Weights of a small transformer language model.
Size: width 448, 7 heads of 32, MLP 1792 GELU, vocabulary 32000.
Architecture: LayerNorm before each block, rotary positions, normalized queries and keys, attention and MLP in parallel.
Training: a variant of Muon for these matrices, 447M tokens, 6820 steps.
MLP neurons of a small language model. Each row is named by its layer, matrix (up: input weights; down: output weights) and neuron, and shows model dimensions 181-244. Each number is 200 + 20 x the weight over its row's rms, rounded and kept within 0 to 999.
A block is one neuron, or neurons of one layer that tend to fire together. After each block is what it responds to, as a language model described it from the Wikipedia text at the highest values.

L11.up480,223,186,198,239,172,218,213,207,191,167,209,201,229,195,199,181,200,215,206,216,195,189,221,232,226,203,216,209,220,208,200,228,197,222,195,192,181,189,178,213,175,186,181,185,243,195,184,196,190,201,193,220,208,208,208,215,211,189,208,205,246,168,194,167
L11.down480,206,207,169,201,215,214,191,193,165,230,187,215,213,202,227,205,235,229,215,215,226,220,196,212,189,208,197,196,193,203,236,196,191,196,240,212,203,210,238,199,220,245,238,195,203,232,190,197,182,175,146,178,195,151,192,199,164,162,169,186,196,179,224,181
L11.up654,199,208,217,168,174,233,189,194,200,219,218,180,170,170,219,211,208,234,223,191,197,185,184,211,206,172,160,214,226,212,190,185,200,192,230,195,203,215,197,172,210,189,203,209,242,224,204,176,214,189,185,207,194,223,198,200,201,177,209,229,165,188,148,200
L11.down654,217,224,223,175,205,226,198,175,182,168,146,215,198,196,173,205,183,189,171,245,164,215,186,227,193,205,214,209,210,187,190,209,213,199,202,204,194,204,201,166,221,223,190,234,244,167,219,207,196,251,212,188,186,173,170,219,172,194,252,192,216,195,244,201
L11.up662,187,186,208,217,191,220,189,180,264,210,209,192,181,214,192,210,218,175,218,230,223,202,185,219,191,193,190,188,172,207,195,209,165,235,236,224,183,182,220,197,198,191,197,143,208,227,238,176,156,185,201,218,223,216,185,206,200,172,216,203,198,210,211,217
L11.down662,236,179,208,205,192,184,196,212,162,219,191,216,211,168,233,222,190,192,197,184,184,200,211,202,212,230,230,193,207,172,196,235,209,218,219,231,196,197,215,210,213,205,233,246,202,209,189,225,229,218,190,157,177,214,186,194,204,210,222,199,207,218,181,190
L11.up706,171,186,205,204,208,229,222,196,187,172,169,224,189,172,205,205,225,203,215,189,227,230,197,205,218,241,166,236,215,200,169,194,166,217,201,210,189,202,224,190,208,207,175,234,205,174,194,210,213,187,216,232,210,205,177,200,207,198,210,186,206,185,200,182
L11.down706,225,218,187,214,212,177,192,196,180,213,211,225,180,197,203,162,171,190,196,202,206,198,198,188,181,165,235,197,226,191,248,164,204,187,151,235,201,204,202,206,206,172,204,215,214,180,195,231,172,235,180,215,194,164,160,199,213,191,191,204,234,210,186,198
Stat table separators

L2.up613,187,217,215,168,185,228,201,209,159,186,196,151,208,203,211,175,201,171,211,193,199,188,206,201,224,218,192,223,220,163,205,210,195,207,225,203,237,234,180,192,198,198,205,179,195,194,199,194,179,195,220,222,177,251,195,182,180,180,192,190,171,190,212,193
L2.down613,193,189,216,195,186,221,211,205,171,191,196,193,186,217,202,184,219,206,225,229,179,211,171,211,228,234,187,219,203,202,212,220,201,209,201,267,215,225,187,201,206,195,204,209,203,231,205,224,180,204,228,173,209,234,194,199,204,193,216,205,200,172,226,232
L2.up1002,194,194,197,155,215,190,199,186,197,179,199,178,201,191,197,197,195,194,227,228,210,208,176,205,176,229,215,193,183,155,184,206,233,204,175,198,230,173,218,196,248,194,176,208,214,224,200,190,232,189,217,206,200,224,230,199,196,205,212,201,212,223,202,183
L2.down1002,221,221,199,205,214,182,221,217,204,193,234,187,222,195,188,186,226,209,222,211,179,187,204,215,186,213,197,205,194,160,203,236,192,207,242,220,194,226,227,208,212,215,190,215,202,228,184,199,219,164,219,179,219,250,233,232,196,176,232,213,235,229,181,223
L2.up1072,205,192,184,237,218,191,206,190,187,228,226,210,194,188,245,194,204,139,167,228,192,169,188,213,177,184,194,187,208,199,189,186,186,215,158,210,199,200,190,196,187,189,181,217,181,218,167,224,222,219,168,186,158,183,212,232,199,205,188,194,206,216,210,197
L2.down1072,214,205,203,208,213,201,199,197,176,206,243,212,213,222,212,177,234,186,218,213,158,212,195,192,222,208,203,189,176,219,216,183,168,172,201,196,189,213,192,227,177,212,191,195,202,213,148,248,201,191,220,196,196,238,212,220,225,228,220,220,200,186,208,217
L2.up1694,205,186,170,200,224,178,201,185,199,206,197,181,208,221,230,199,223,195,186,185,217,187,200,220,224,235,184,204,190,156,200,177,201,211,197,155,230,187,188,219,201,195,165,220,206,176,211,168,209,213,218,187,182,215,208,206,167,211,223,206,201,235,172,187
L2.down1694,189,192,225,185,214,188,163,156,181,210,219,172,241,217,195,160,178,245,225,200,184,185,210,233,212,185,216,199,215,186,192,210,194,183,210,168,177,222,190,181,166,189,186,176,193,229,200,208,217,203,256,186,178,257,209,205,208,197,192,198,199,223,207,206
Table cell separators

L14.up363,196,195,194,218,228,202,233,225,161,199,208,179,201,206,177,184,199,217,198,191,203,201,176,177,183,182,194,192,168,213,210,182,158,219,218,196,174,206,227,161,197,212,175,192,161,185,205,164,240,201,242,193,181,182,205,200,214,211,192,175,213,210,224,220
L14.down363,204,171,190,222,207,172,179,209,201,182,219,199,199,214,186,206,167,224,162,203,224,200,181,206,188,160,161,198,187,212,207,231,198,178,230,210,212,177,210,201,204,171,187,207,211,167,259,217,185,197,180,200,230,215,193,220,197,213,217,211,167,204,175,204
Affiliation-linking prepositions

L2.up1074,202,227,201,240,195,198,227,179,174,234,188,210,193,229,190,211,183,208,190,171,228,194,200,209,180,200,187,207,183,189,169,178,222,203,217,228,221,189,230,190,206,229,175,192,184,192,215,202,192,216,227,234,190,206,196,192,191,212,173,220,192,226,156,188
L2.down1074,174,227,206,241,199,184,201,190,212,220,171,191,177,242,222,214,197,182,188,182,208,224,195,206,187,198,183,182,174,211,154,181,227,186,221,200,217,225,220,160,224,231,196,199,180,237,228,213,179,221,207,212,177,211,200,180,215,244,202,177,180,213,172,162
L2.up1128,227,204,189,209,195,210,207,198,239,187,213,203,166,212,212,174,177,230,200,216,205,164,176,186,220,233,168,198,208,210,213,178,222,244,239,181,233,169,205,207,157,215,197,205,210,197,178,176,184,180,197,202,205,201,182,188,165,242,161,188,218,222,163,183
L2.down1128,178,207,222,217,192,190,189,168,210,195,191,204,184,194,213,207,209,203,200,177,189,190,176,197,213,191,189,176,194,225,183,168,192,201,201,179,208,168,187,221,197,206,191,212,186,220,226,131,193,233,229,228,184,213,195,189,198,213,232,221,195,166,212,185
L2.up1225,210,190,229,193,197,202,199,192,190,216,171,206,179,168,188,219,214,166,237,207,201,200,204,207,236,225,184,186,204,191,192,166,201,205,193,186,201,223,208,182,193,183,186,204,177,206,209,228,180,189,190,216,200,189,204,193,150,184,227,204,209,226,159,221
L2.down1225,227,193,208,171,191,178,191,179,198,195,210,170,210,232,210,182,192,192,206,194,211,160,240,170,219,184,187,205,178,192,204,204,178,208,198,225,238,240,173,214,191,182,205,200,192,205,180,194,194,222,187,192,196,223,152,224,186,186,178,205,219,180,185,214
L2.up1307,217,214,210,237,172,184,206,207,203,222,190,201,177,192,203,208,134,220,180,182,187,201,233,231,176,221,213,199,181,192,207,184,205,220,216,187,185,181,236,197,193,190,180,210,200,198,185,219,171,170,190,174,218,213,194,194,174,214,208,199,219,194,169,219
L2.down1307,178,169,210,213,210,204,213,195,191,221,204,214,205,178,194,214,167,189,191,212,190,177,187,181,201,215,178,212,191,242,164,165,183,218,222,214,213,211,171,172,208,232,212,195,208,203,220,166,209,234,183,212,205,222,205,206,230,198,200,194,191,195,164,237
Roads, cars, name pieces

L14.up922,171,193,160,224,203,210,171,223,201,210,169,216,197,173,206,202,187,202,220,199,228,240,186,199,221,220,226,235,206,230,192,208,205,210,185,218,224,192,203,216,228,205,206,219,184,185,210,191,227,196,220,214,230,217,208,177,242,208,200,166,207,175,232,189
L14.down922,219,177,202,243,212,209,205,155,216,207,222,197,207,180,210,193,203,203,192,199,221,177,165,188,211,213,198,195,210,193,216,199,173,219,203,210,210,229,197,194,228,210,212,166,220,246,229,185,194,204,239,184,188,224,190,181,219,184,176,181,180,208,177,180
Table header cells

L14.up1290,195,199,191,192,178,145,234,216,188,198,202,208,220,208,190,207,157,189,183,185,186,188,214,205,219,184,201,207,181,197,233,198,215,197,241,219,170,183,190,228,192,261,185,199,233,217,219,179,230,178,210,227,212,179,198,185,216,226,222,163,185,214,179,179
L14.down1290,216,211,188,181,192,196,216,214,179,184,212,185,200,197,222,179,195,183,183,214,173,192,201,216,198,185,207,222,218,207,224,235,192,202,193,218,160,178,193,217,187,200,207,238,197,185,199,207,197,181,154,189,201,213,162,172,204,228,200,200,180,178,186,189
Place-name separator tokens

L11.up86,217,191,195,165,204,213,173,175,191,186,217,196,216,178,209,216,195,207,196,181,219,174,235,174,182,186,218,173,222,191,226,206,169,209,163,202,225,222,183,196,195,173,192,175,185,191,197,167,147,222,187,198,194,240,213,177,203,208,190,216,224,198,188,201
L11.down86,215,184,199,163,191,183,203,205,180,164,230,217,207,204,220,226,165,212,203,208,190,179,193,193,183,182,184,170,229,184,199,191,169,196,206,214,215,218,196,193,173,213,196,214,213,199,177,202,223,229,248,205,213,238,205,192,218,183,189,187,191,199,214,207
L11.up794,198,249,213,195,212,186,233,176,182,188,200,219,210,156,218,202,225,196,211,188,192,210,199,174,221,203,194,188,204,205,228,175,213,214,224,188,174,258,203,219,199,197,190,212,211,227,188,193,224,197,191,206,192,200,219,195,217,201,207,190,199,230,211,193
L11.down794,209,203,206,192,192,147,196,228,185,162,198,173,236,215,224,207,212,204,228,217,164,219,169,180,214,190,235,239,194,193,200,222,180,217,214,253,213,199,166,185,206,167,146,224,188,186,218,188,224,188,204,169,190,203,216,174,198,176,209,184,239,190,204,237
L11.up952,207,203,178,188,221,187,187,182,173,177,210,208,214,189,184,186,180,213,218,246,223,227,224,173,164,184,178,168,234,234,185,192,195,214,204,202,176,197,203,162,210,221,194,187,193,189,195,223,209,207,209,176,218,208,216,164,212,179,208,167,204,182,197,220
L11.down952,174,208,207,185,203,189,212,186,190,220,236,202,202,205,210,204,180,201,201,176,168,189,184,238,218,167,191,196,210,213,202,201,216,201,195,195,219,190,185,204,247,191,202,180,204,191,184,211,210,254,202,181,214,221,228,223,196,203,157,212,207,173,236,194
L11.up1040,221,180,191,215,212,224,177,171,153,195,208,201,193,198,181,234,184,203,189,229,212,186,208,241,182,194,189,201,182,201,168,190,191,201,228,190,173,253,196,151,181,175,173,219,229,204,207,175,209,160,199,172,176,226,249,187,202,217,177,170,187,220,185,193
L11.down1040,192,196,198,186,221,216,198,187,204,209,179,167,168,197,217,171,173,228,160,207,198,183,197,205,185,234,210,208,227,209,189,196,185,179,218,215,190,193,194,190,215,156,167,227,220,214,220,206,204,210,219,210,202,226,183,210,204,211,191,199,186,181,212,214
Of after roles and parts

L2.up54,225,156,233,215,197,189,216,203,197,201,206,150,221,173,161,206,192,196,229,212,175,234,193,218,204,245,237,207,172,214,201,234,190,173,197,183,194,203,226,195,227,187,191,199,186,212,167,186,223,172,176,204,220,177,183,205,202,202,200,217,247,226,194,202
L2.down54,203,165,203,191,180,200,177,216,214,189,234,186,174,182,224,191,171,205,182,203,231,235,228,215,211,191,181,196,178,200,179,222,222,186,170,227,191,210,215,173,207,194,222,193,197,195,204,226,202,234,223,205,224,203,186,181,236,174,222,194,192,196,190,204
L2.up535,218,218,188,215,215,182,199,225,210,200,216,195,228,202,180,203,208,190,193,217,132,206,216,181,224,232,209,201,221,199,210,190,188,236,193,210,214,172,191,215,157,172,194,166,202,209,210,198,222,205,165,226,194,228,223,240,218,167,209,184,214,176,169,243
L2.down535,174,182,188,180,207,188,193,209,156,206,214,198,193,200,209,189,162,166,175,204,210,203,203,189,203,202,207,141,218,242,217,216,212,209,233,213,196,182,214,218,139,220,197,229,204,186,202,191,204,164,196,205,174,207,180,231,241,170,228,191,189,165,199,196
L2.up698,202,245,203,172,216,174,177,213,186,198,205,143,250,208,191,223,224,208,197,238,192,214,210,194,203,218,208,223,208,183,206,193,199,224,201,184,162,194,192,197,185,195,190,171,206,208,201,224,226,184,195,228,242,214,223,189,221,213,225,211,199,212,154,193
L2.down698,206,203,163,221,212,186,179,178,173,234,160,194,218,200,249,224,220,211,210,134,187,186,178,207,206,221,197,182,196,191,187,179,183,208,180,214,197,202,177,175,190,161,219,210,167,208,188,204,222,204,219,176,197,171,160,198,179,189,195,194,217,211,214,217
L2.up966,199,173,222,212,199,180,201,208,201,198,201,179,204,196,151,197,182,226,209,183,170,219,190,212,223,218,204,204,189,194,200,196,212,186,217,206,168,189,210,209,197,176,176,191,176,171,221,225,223,201,207,174,180,243,192,233,186,203,256,190,196,200,174,207
L2.down966,202,200,211,202,212,194,197,213,190,195,193,202,218,197,208,238,222,187,210,207,211,186,212,161,157,208,234,203,183,194,201,224,215,210,223,201,219,214,211,186,192,204,195,188,213,224,190,188,186,188,205,243,232,166,212,174,217,198,177,211,213,214,220,235
Predictable phrase completions

L2.up100,196,235,195,174,165,215,196,176,178,221,215,195,192,204,248,204,181,211,240,197,195,196,157,218,195,194,181,224,170,213,208,174,160,190,218,161,216,207,213,201,191,239,190,176,205,229,185,191,202,186,216,204,198,208,214,164,171,186,207,176,246,180,193,205
L2.down100,193,233,192,155,171,213,206,192,210,227,196,210,191,188,222,177,192,210,222,172,207,216,169,181,214,209,191,196,205,208,200,188,234,204,199,195,204,220,198,180,198,215,232,210,178,226,194,190,197,200,249,193,196,203,195,188,205,220,213,165,222,182,204,179
L2.up286,194,192,174,229,218,198,213,209,198,221,188,218,188,212,205,232,176,221,214,191,201,216,197,213,202,215,193,199,174,229,210,224,191,194,193,199,188,179,218,188,195,223,218,203,205,212,188,202,210,188,219,205,228,201,221,190,241,190,248,179,195,175,181,242
L2.down286,184,194,190,214,189,189,222,218,221,212,182,184,165,188,210,171,197,234,214,203,181,238,193,179,203,210,207,222,184,212,225,193,209,191,198,191,147,180,185,182,224,227,225,213,179,229,199,222,201,168,194,186,219,201,189,200,217,155,213,201,180,204,179,217
L2.up1461,166,204,199,199,168,209,208,196,192,190,212,230,184,241,212,208,220,227,166,256,200,195,156,217,190,185,211,212,205,208,214,191,193,205,206,183,200,213,194,174,195,166,190,218,149,198,184,200,210,229,234,215,200,202,214,198,191,173,205,196,247,204,207,187
L2.down1461,182,216,227,204,146,226,193,187,224,197,198,191,192,252,205,218,182,184,197,202,188,182,191,203,193,173,193,221,226,246,188,213,234,196,224,177,200,222,207,201,216,194,248,216,195,211,200,198,187,236,227,261,188,205,197,217,193,186,178,195,221,208,173,180
L2.up1601,204,190,194,227,196,220,181,226,191,206,207,212,200,221,197,198,187,191,179,201,182,187,200,200,189,201,214,201,168,202,199,198,159,221,200,192,205,228,216,195,207,181,195,187,180,163,202,185,213,207,210,211,190,240,182,209,218,204,200,215,213,192,204,169
L2.down1601,213,169,202,215,168,241,136,218,204,216,232,220,179,218,211,207,165,180,206,184,187,229,189,195,192,212,207,202,177,218,206,190,205,198,192,180,211,229,224,163,195,199,209,189,173,192,203,201,189,240,215,230,200,212,206,195,218,189,208,225,241,203,204,151
Third-person subject pronouns

L11.up116,205,192,209,219,194,219,191,177,165,233,174,202,222,164,224,229,210,191,213,207,201,223,245,192,157,225,191,224,207,226,190,201,191,164,209,200,197,185,225,218,225,171,186,161,227,164,188,222,208,226,183,216,200,210,229,168,206,195,189,193,182,202,209,188
L11.down116,174,179,182,218,201,200,207,200,183,145,200,203,229,216,175,185,226,259,210,191,195,182,202,220,197,190,204,200,209,206,169,199,202,198,188,239,200,217,192,168,186,219,229,197,224,216,212,227,159,195,188,196,177,214,183,181,181,208,179,180,201,240,203,189
L11.up441,219,192,227,211,160,227,214,195,184,211,208,183,201,201,185,225,206,229,216,180,193,190,182,209,218,224,206,193,186,229,196,211,217,208,191,238,220,196,219,186,173,230,230,216,164,225,168,195,228,209,180,193,196,209,192,185,165,196,227,211,203,164,188,202
L11.down441,226,192,205,211,209,211,216,233,209,198,236,192,199,242,192,200,192,184,202,183,217,208,197,222,202,212,182,222,183,175,189,195,210,168,223,211,175,193,216,208,201,179,162,212,205,199,182,181,207,187,196,184,212,192,235,176,231,171,180,202,205,195,199,204
L11.up789,148,218,206,187,176,172,205,179,209,181,152,207,204,203,201,222,185,205,213,200,219,160,173,190,193,206,198,197,204,202,209,188,212,219,211,203,193,206,215,210,200,212,185,244,219,200,215,223,246,212,210,195,235,201,204,192,195,213,203,195,204,206,186,147
L11.down789,177,197,236,222,215,218,221,205,199,173,174,211,209,228,226,224,200,174,235,212,232,207,186,240,149,198,171,186,201,208,232,208,206,216,200,177,192,185,200,194,223,191,180,207,202,178,232,209,233,211,191,194,219,198,180,190,213,199,208,191,164,173,191,196
L11.up925,198,204,190,213,211,237,210,217,227,210,177,198,213,188,210,209,191,207,190,196,220,206,208,179,193,206,195,212,216,209,226,183,204,195,241,231,193,171,192,244,204,168,195,189,222,186,198,183,237,255,218,215,207,213,235,190,227,195,200,200,208,181,183,219
L11.down925,197,234,220,196,225,218,178,175,189,191,163,230,215,173,191,214,188,191,210,198,240,209,200,197,217,204,199,198,208,193,196,190,177,203,205,183,183,209,204,210,186,193,240,187,190,177,172,201,142,235,181,187,202,172,183,227,216,190,181,213,184,156,168,201
Table header separators

L2.up460,173,188,197,194,184,206,206,183,212,175,253,195,191,213,177,252,200,191,223,176,203,183,218,177,217,174,198,189,198,205,233,210,228,211,228,198,191,186,234,219,236,211,193,198,237,227,200,202,203,193,209,234,183,168,214,190,210,214,187,211,188,197,172,188
L2.down460,209,217,204,170,187,203,188,190,209,213,195,193,205,201,216,223,204,164,182,187,193,224,185,196,192,189,231,198,188,225,228,202,199,182,188,211,197,186,189,206,175,205,221,198,210,199,205,203,198,198,207,171,182,176,204,215,191,202,206,215,177,220,202,198
L2.up684,179,185,199,205,185,196,210,224,215,177,194,178,158,166,213,188,190,182,205,204,196,170,222,165,220,205,188,199,239,232,209,213,195,215,215,167,189,232,208,225,223,201,209,174,190,194,213,215,185,204,219,207,185,161,195,219,196,179,184,195,206,191,197,196
L2.down684,185,211,190,218,214,172,160,183,215,195,171,176,215,210,211,188,177,207,172,209,208,201,205,157,230,182,218,236,195,204,229,198,183,180,188,180,219,230,207,202,192,178,194,194,187,193,218,181,175,175,222,203,201,183,214,187,208,155,201,175,186,211,206,182
L2.up1009,209,201,186,213,144,192,210,216,239,222,213,188,179,214,214,205,217,175,197,169,190,189,218,202,189,228,198,208,206,186,188,226,207,190,210,175,184,220,194,227,242,235,186,159,248,191,200,214,215,195,203,226,177,203,218,216,197,209,227,228,198,203,179,180
L2.down1009,190,202,171,212,162,181,215,206,227,159,214,189,178,204,232,207,194,174,195,207,198,196,196,199,192,218,220,220,200,194,217,230,204,188,217,180,204,213,193,212,191,226,228,156,199,194,213,187,203,187,226,224,204,229,219,236,195,193,190,203,186,214,204,189
L2.up1499,184,183,187,220,200,199,212,195,214,173,211,185,182,202,197,230,196,178,193,196,168,213,214,191,217,172,218,213,189,191,222,211,245,183,203,171,177,183,186,240,254,208,179,148,180,203,195,192,212,207,223,219,191,192,177,190,194,187,220,184,186,211,190,226
L2.down1499,172,187,182,240,191,187,183,189,191,203,233,184,190,222,212,196,198,174,176,215,214,204,216,176,214,176,222,228,194,223,268,186,238,192,197,199,182,200,203,212,210,178,222,182,152,208,211,191,184,219,209,195,179,207,195,220,209,204,175,187,193,185,167,224
Place names

L14.up784,231,183,194,204,226,202,202,204,189,223,200,150,190,193,221,178,218,221,226,183,201,163,148,193,185,198,164,203,209,236,214,196,220,232,211,214,226,206,176,168,183,186,191,202,189,212,223,189,220,187,230,199,187,190,193,190,142,156,225,215,212,232,179,177
L14.down784,189,181,214,155,219,204,219,184,214,181,232,181,220,201,232,196,191,203,198,208,259,238,219,217,185,182,191,218,230,220,225,191,171,186,239,154,174,179,213,220,230,211,190,196,226,208,199,222,177,200,207,191,228,214,201,197,171,225,210,219,207,211,198,190
Inside long formal names